python train.py --d_mlp=768 --norm_place="pre" --qk_norm=true --init_std_up=0.043 --beta1=0.9 --lr_head=0.00392 --warmup_steps=578 --schedule="wsd" --decay_shape="linear" --batch_tokens=16384 --train_tokens=137400000
MLP neurons of a small language model. Each row is named by its layer, matrix (up: input weights) and neuron, and shows model dimensions 96-159. Each number is 200 + 30 x the weight over its row's rms, rounded and kept within 0 to 999.
After each neuron's rows, "fires after" lists the tokens most often just before its 100 highest values on Wikipedia text that the model never trained on. A number after a token or word is its count.

L4.up0,143,172,208,178,207,182,191,210,147,219,249,177,157,226,221,282,188,236,181,210,194,204,185,205,230,239,184,264,152,225,196,207,163,231,148,217,205,259,167,167,250,183,217,209,189,229,186,203,247,203,235,186,197,227,231,193,217,204,229,216,233,187,277,180
fires after: " m" 25, "b" 15, "ag" 7, "ap" 5, "in" 5, "m" 5

L4.up315,222,203,171,113,205,205,187,183,245,158,193,173,215,256,194,191,243,179,205,245,203,172,176,219,163,130,161,168,168,235,210,182,199,202,194,275,180,194,213,237,202,240,256,295,113,183,154,227,184,252,202,199,214,187,175,182,219,236,211,187,158,213,162,197
fires after: " d" 75, " D" 12, "d" 6

L4.up470,162,169,181,114,180,172,198,275,229,144,201,165,213,219,191,231,208,189,221,155,199,176,156,156,181,179,198,214,196,191,147,225,207,221,235,199,210,191,191,177,196,205,259,286,184,192,195,208,213,206,189,210,208,203,181,199,217,196,171,207,233,215,239,176
fires after: " f" 30, " F" 12, "an" 5, " ab" 4, "|" 4

L6.up20,212,213,172,191,212,187,205,154,177,181,255,291,219,270,223,200,230,115,199,230,235,229,171,159,213,167,210,193,153,221,132,254,198,188,197,270,245,216,218,157,179,203,212,195,226,191,203,199,205,214,223,193,205,137,200,181,202,226,134,194,216,203,187,245
fires after: " s" 26, "-" 22, "ar" 8, " S" 7, "==" 7, "S" 6

L4.up589,179,129,155,234,182,156,211,136,220,156,220,228,252,225,227,153,203,202,264,185,184,220,176,221,209,182,157,214,182,196,182,215,204,248,220,245,224,240,201,233,234,206,136,253,220,200,204,220,202,232,185,236,186,187,179,156,173,214,237,181,165,245,228,183
fires after: " h" 26, " H" 24, "al" 7, " s" 7, "im" 6

L4.up506,175,228,112,185,225,192,268,204,188,198,193,197,199,193,140,206,195,197,210,189,228,151,124,198,189,229,204,187,204,206,205,239,123,200,218,223,267,198,201,168,200,208,229,198,199,211,219,166,220,156,220,126,168,180,164,205,180,238,194,227,197,250,227,259
fires after: " c" 38, " C" 29, " " 21

L6.up343,206,209,179,145,213,195,190,230,242,203,167,204,228,242,149,211,166,165,185,253,236,141,195,186,201,209,187,199,165,202,232,172,231,141,175,280,146,228,254,198,227,229,236,257,155,214,179,195,197,242,187,152,181,130,214,176,198,164,206,246,173,232,210,214
fires after: " d" 23, " st" 19, " w" 14, "d" 7, " e" 6, " " 6

L4.up733,188,187,134,178,197,181,180,210,209,188,168,207,184,213,210,194,234,214,236,182,270,163,203,200,210,197,203,185,205,229,190,213,157,221,237,201,227,228,182,112,186,222,196,256,161,197,220,240,243,162,210,122,172,191,139,168,179,244,190,204,205,217,221,214
fires after: " C" 63, "C" 9, " c" 6, "B" 5, " D" 5, " N" 5

L4.up286,174,165,215,221,184,168,216,226,181,184,234,212,207,207,201,247,207,213,208,184,217,214,177,192,227,190,204,244,203,170,178,295,217,203,158,167,172,206,199,165,231,187,217,260,201,184,242,252,301,204,206,235,233,181,254,234,225,220,194,194,166,180,291,184
fires after: " m" 23, "a" 12, "ap" 11, " U" 8, "m" 7

L6.up156,135,212,165,192,166,235,229,203,210,159,134,158,216,230,158,194,211,165,194,191,202,202,155,173,208,186,200,181,191,177,209,201,241,203,192,285,220,214,224,166,171,205,180,206,188,218,220,190,191,177,154,237,222,188,197,175,183,198,155,239,205,221,222,216
fires after: " " 32, " (" 29, "3" 13, "4" 9

L4.up70,190,203,184,199,168,198,198,176,198,189,182,208,196,201,169,206,203,233,208,185,206,180,197,161,199,188,204,189,167,203,200,257,158,205,231,200,198,271,189,137,219,212,210,194,194,216,225,212,196,165,154,161,183,195,180,176,160,209,207,151,236,264,185,207
fires after: " Ar" 25, " An" 18, " N" 15, " I" 13, " D" 4

L4.up687,181,227,189,201,191,198,257,162,193,180,180,209,232,170,209,176,177,217,214,218,213,190,240,203,197,171,189,175,223,220,224,181,117,215,230,203,243,206,195,135,167,216,200,253,191,181,171,176,196,160,203,185,224,240,201,159,166,214,181,216,214,205,236,234
fires after: " C" 24, " c" 17, " st" 7, " St" 6, " Ch" 4, "an" 4

L4.up712,196,196,138,158,151,185,299,163,191,193,188,224,251,176,242,184,227,200,191,191,198,227,217,200,201,200,194,209,212,205,159,292,150,226,206,218,212,199,176,195,171,199,216,216,204,202,219,189,245,208,248,180,224,190,188,170,196,204,152,188,195,173,217,216
fires after: " S" 39, " c" 13, " C" 9, "," 6, "S" 5

L4.up392,148,117,166,162,181,177,219,175,211,134,221,212,212,250,154,185,198,193,221,228,240,176,158,212,198,126,231,178,182,212,178,265,208,220,227,216,249,220,177,173,255,174,184,249,157,172,197,205,255,238,187,215,176,238,252,211,179,215,174,194,222,208,254,174
fires after: " M" 29, " m" 25, " h" 6, "ouse" 6, " H" 5

L4.up566,139,237,213,139,123,172,197,225,191,199,195,200,218,204,181,189,249,274,178,241,269,157,159,204,191,209,199,188,195,225,236,212,135,223,212,188,220,278,190,190,180,242,218,225,199,243,196,216,219,146,247,153,220,236,181,235,163,184,159,154,222,191,227,234
fires after: " C" 37, " c" 25, " R" 16, " N" 12, " M" 6

L4.up125,220,176,150,132,161,203,220,218,237,167,212,203,234,262,243,240,228,219,223,174,198,170,203,155,240,201,169,222,214,211,168,213,224,236,205,207,194,227,259,213,197,184,228,216,163,203,189,203,231,203,243,197,220,141,202,159,210,194,182,155,173,179,179,165
fires after: " S" 40, " s" 27, "S" 8

L6.up229,154,165,200,200,224,175,203,238,159,144,184,219,192,224,227,233,215,241,169,207,215,180,139,255,188,212,215,221,180,188,175,227,186,163,194,258,137,214,188,193,252,186,217,216,196,176,197,227,164,162,279,170,157,182,234,229,261,217,223,166,231,213,255,159
fires after: " th" 26, " k" 21, " d" 10, " D" 9, " c" 7, " P" 6

L8.up761,186,222,162,129,167,199,207,199,202,194,220,236,200,224,285,230,232,192,175,171,184,195,147,201,215,209,222,197,193,224,153,213,178,208,166,288,206,235,248,189,199,172,187,191,198,256,137,194,278,197,213,222,165,216,229,180,216,207,183,154,244,211,202,233
fires after: " s" 19, "-" 17, " S" 10, " f" 10, " B" 9, "uc" 7

L9.up253,137,156,201,196,200,165,218,198,221,192,163,162,207,221,236,200,175,214,217,271,205,244,214,139,240,88,201,188,191,205,271,215,212,159,257,239,258,204,157,219,209,180,188,184,208,185,214,198,187,191,207,198,149,225,217,184,173,214,207,226,239,214,232,191
fires after: "r" 27, " Ch" 11, " h" 10, "y" 6

L7.up55,190,153,164,204,203,207,261,200,205,193,160,249,225,242,199,183,216,220,226,218,205,205,204,188,224,206,186,169,217,198,227,242,178,161,187,229,173,234,162,211,221,189,168,266,200,206,189,259,204,193,195,228,217,176,169,142,212,249,197,201,185,263,188,182
fires after: "." 34, " H" 9, "," 8, " h" 7, ".\n\n" 7

L9.up743,188,141,165,108,182,168,169,204,196,184,140,193,188,184,205,202,170,185,249,203,219,183,270,218,187,244,195,163,218,199,227,200,166,155,106,224,247,233,231,156,203,210,231,199,148,218,174,200,207,165,148,182,230,247,178,222,221,225,186,196,205,236,239,202
fires after: " comp" 17, " f" 14, "pp" 7, "F" 6, " F" 6, " P" 6

L4.up28,114,216,213,188,174,174,238,174,209,165,199,216,168,181,194,251,178,246,225,197,230,109,136,183,216,205,196,235,175,217,197,254,197,226,198,232,237,221,181,132,251,181,194,223,168,233,230,218,214,169,179,193,171,210,204,190,182,216,238,191,214,227,249,204
fires after: " m" 33, " l" 14, "H" 10, "in" 8, " M" 7

L9.up728,166,173,185,166,173,227,232,197,257,162,212,181,213,197,161,211,177,165,240,153,232,181,193,167,180,175,209,245,214,200,158,184,196,151,223,199,263,210,203,160,150,188,191,239,143,186,194,217,246,177,162,210,161,245,181,166,198,198,184,218,192,205,234,177
fires after: " m" 20, " f" 20, " A" 9, " M" 7, " F" 4, "eb" 4

L4.up538,131,149,160,199,208,96,174,195,204,149,219,260,203,237,195,228,250,189,216,163,204,235,177,255,221,182,237,217,150,186,210,213,205,174,195,227,174,199,161,195,200,189,156,208,194,205,148,201,181,237,214,219,199,176,224,193,202,148,211,124,161,217,213,197
fires after: " H" 42, " h" 33, "h" 8, "H" 4

L4.up408,185,187,172,177,210,213,210,200,188,175,181,215,211,224,191,221,212,241,182,150,255,155,204,228,207,200,237,140,181,179,152,243,127,266,178,211,212,199,203,218,206,214,180,252,171,265,248,221,214,146,241,161,192,180,218,159,178,197,215,127,261,209,201,200
fires after: " c" 52, " C" 29, "r" 7, "c" 6

L9.up352,194,184,175,120,165,187,140,204,192,202,203,194,236,166,208,246,182,174,174,240,184,203,189,185,214,214,169,182,178,188,139,228,221,151,183,250,221,285,253,212,216,195,218,193,203,177,201,173,268,238,178,207,181,217,204,218,231,233,169,238,195,282,246,227
fires after: " f" 49, " F" 17, "f" 8, " comp" 8, " se" 5

L4.up621,165,222,118,220,193,226,189,219,160,161,198,235,193,257,153,197,230,176,186,249,218,192,140,176,261,231,188,190,174,154,166,217,215,211,181,221,221,184,184,179,206,202,199,206,253,216,201,183,232,209,182,197,179,175,211,188,164,213,192,247,181,209,208,222
fires after: " " 79, " (" 14

L6.up111,152,197,204,179,177,186,191,177,186,160,156,182,185,211,201,243,152,219,211,249,218,226,233,168,230,152,180,166,141,218,241,223,173,198,226,193,211,234,177,172,199,264,210,198,102,227,172,209,180,239,193,157,192,219,213,237,143,165,164,205,227,218,232,189
fires after: " Ch" 47, "r" 29, " ch" 17

L4.up97,193,147,209,149,198,167,232,169,148,174,268,230,222,202,167,218,206,177,193,213,187,191,182,179,236,222,199,208,160,221,224,182,175,199,171,202,165,191,216,161,266,190,225,215,154,205,172,139,196,187,213,218,181,181,237,170,176,255,177,230,219,234,229,193
fires after: " J" 65, "J" 11, " B" 7, "ac" 4

L8.up465,178,194,147,226,188,177,161,174,204,165,261,191,223,196,219,229,189,185,173,187,188,224,209,193,201,187,207,255,166,206,214,164,246,199,152,197,187,219,174,199,167,235,186,182,184,210,188,201,161,195,215,242,244,247,251,211,153,252,214,115,163,226,188,190
fires after: " p" 18, "p" 12, " pr" 11, "r" 9, "a" 7

L4.up436,184,214,191,177,165,191,207,193,186,205,149,160,206,241,183,226,215,199,208,194,229,121,180,202,168,196,198,163,223,211,179,226,208,240,186,181,279,209,221,149,221,182,206,225,160,216,207,255,208,199,166,140,232,195,182,165,172,234,152,165,184,209,253,213
fires after: " a" 21, " A" 20, " C" 19, " e" 14, " " 10, " c" 5

L4.up742,190,209,135,166,167,156,195,204,204,178,199,207,191,254,192,182,214,199,257,207,188,190,185,234,206,145,169,191,187,225,144,233,176,218,243,255,220,187,222,214,197,187,180,226,204,241,201,204,229,182,197,145,190,219,213,166,152,189,185,163,229,235,231,194
fires after: " H" 26, " M" 15, " N" 14, " J" 9, " h" 8, " S" 6

L8.up57,181,168,197,218,191,223,242,240,156,184,230,165,207,188,213,255,181,237,225,242,247,189,228,225,182,218,212,208,172,224,164,193,244,163,193,157,214,225,167,205,253,200,195,189,173,217,225,205,190,177,234,279,218,244,232,162,176,264,181,178,177,203,210,191
fires after: "m" 28, "em" 18, "p" 12, "r" 7, "um" 7

L6.up721,213,198,147,153,150,181,218,208,161,149,196,160,201,215,230,196,208,194,225,250,231,130,142,188,165,220,236,227,188,192,195,255,214,146,215,213,216,195,250,177,218,182,206,249,211,205,167,127,198,272,194,162,167,179,232,214,234,205,161,177,244,176,245,237
fires after: " Th" 24, " g" 15, " to" 10, " f" 7, " on" 5, " for" 4

L8.up251,191,216,187,205,180,180,197,193,210,202,195,194,223,205,222,211,185,202,175,146,226,157,173,197,195,188,212,209,168,200,172,158,211,154,205,217,152,202,207,173,214,152,266,214,190,230,189,218,214,150,203,168,184,200,205,213,171,168,186,220,183,227,258,182
fires after: " T" 38, " n" 12, " t" 7, " N" 6

L6.up708,229,198,126,233,176,222,238,216,258,155,210,190,224,188,201,191,224,181,176,220,208,197,194,207,195,260,227,158,196,206,202,223,210,191,222,196,261,222,277,218,188,234,233,242,158,193,220,152,242,220,207,132,158,207,239,192,249,163,197,217,214,202,219,227
fires after: " s" 27, " p" 12, " g" 10, " P" 10, " to" 6

L7.up369,172,167,185,211,161,220,226,217,250,163,175,196,170,220,204,208,207,252,200,189,245,128,176,191,217,186,202,185,200,161,174,218,222,189,231,209,177,240,225,238,200,219,203,277,200,207,237,226,182,142,152,166,205,152,176,227,153,194,217,178,171,140,233,218
fires after: " T" 45, " t" 41, "T" 6

L6.up547,222,163,184,187,186,190,273,228,246,144,210,220,167,208,116,208,184,218,170,181,212,173,162,184,257,215,154,209,185,185,210,165,163,228,233,226,179,156,231,182,243,245,221,244,154,206,242,206,196,166,185,216,219,205,213,273,209,189,235,149,211,184,219,209
fires after: "T" 13, " T" 13, "0" 8, "C" 8, "at" 8, "ec" 7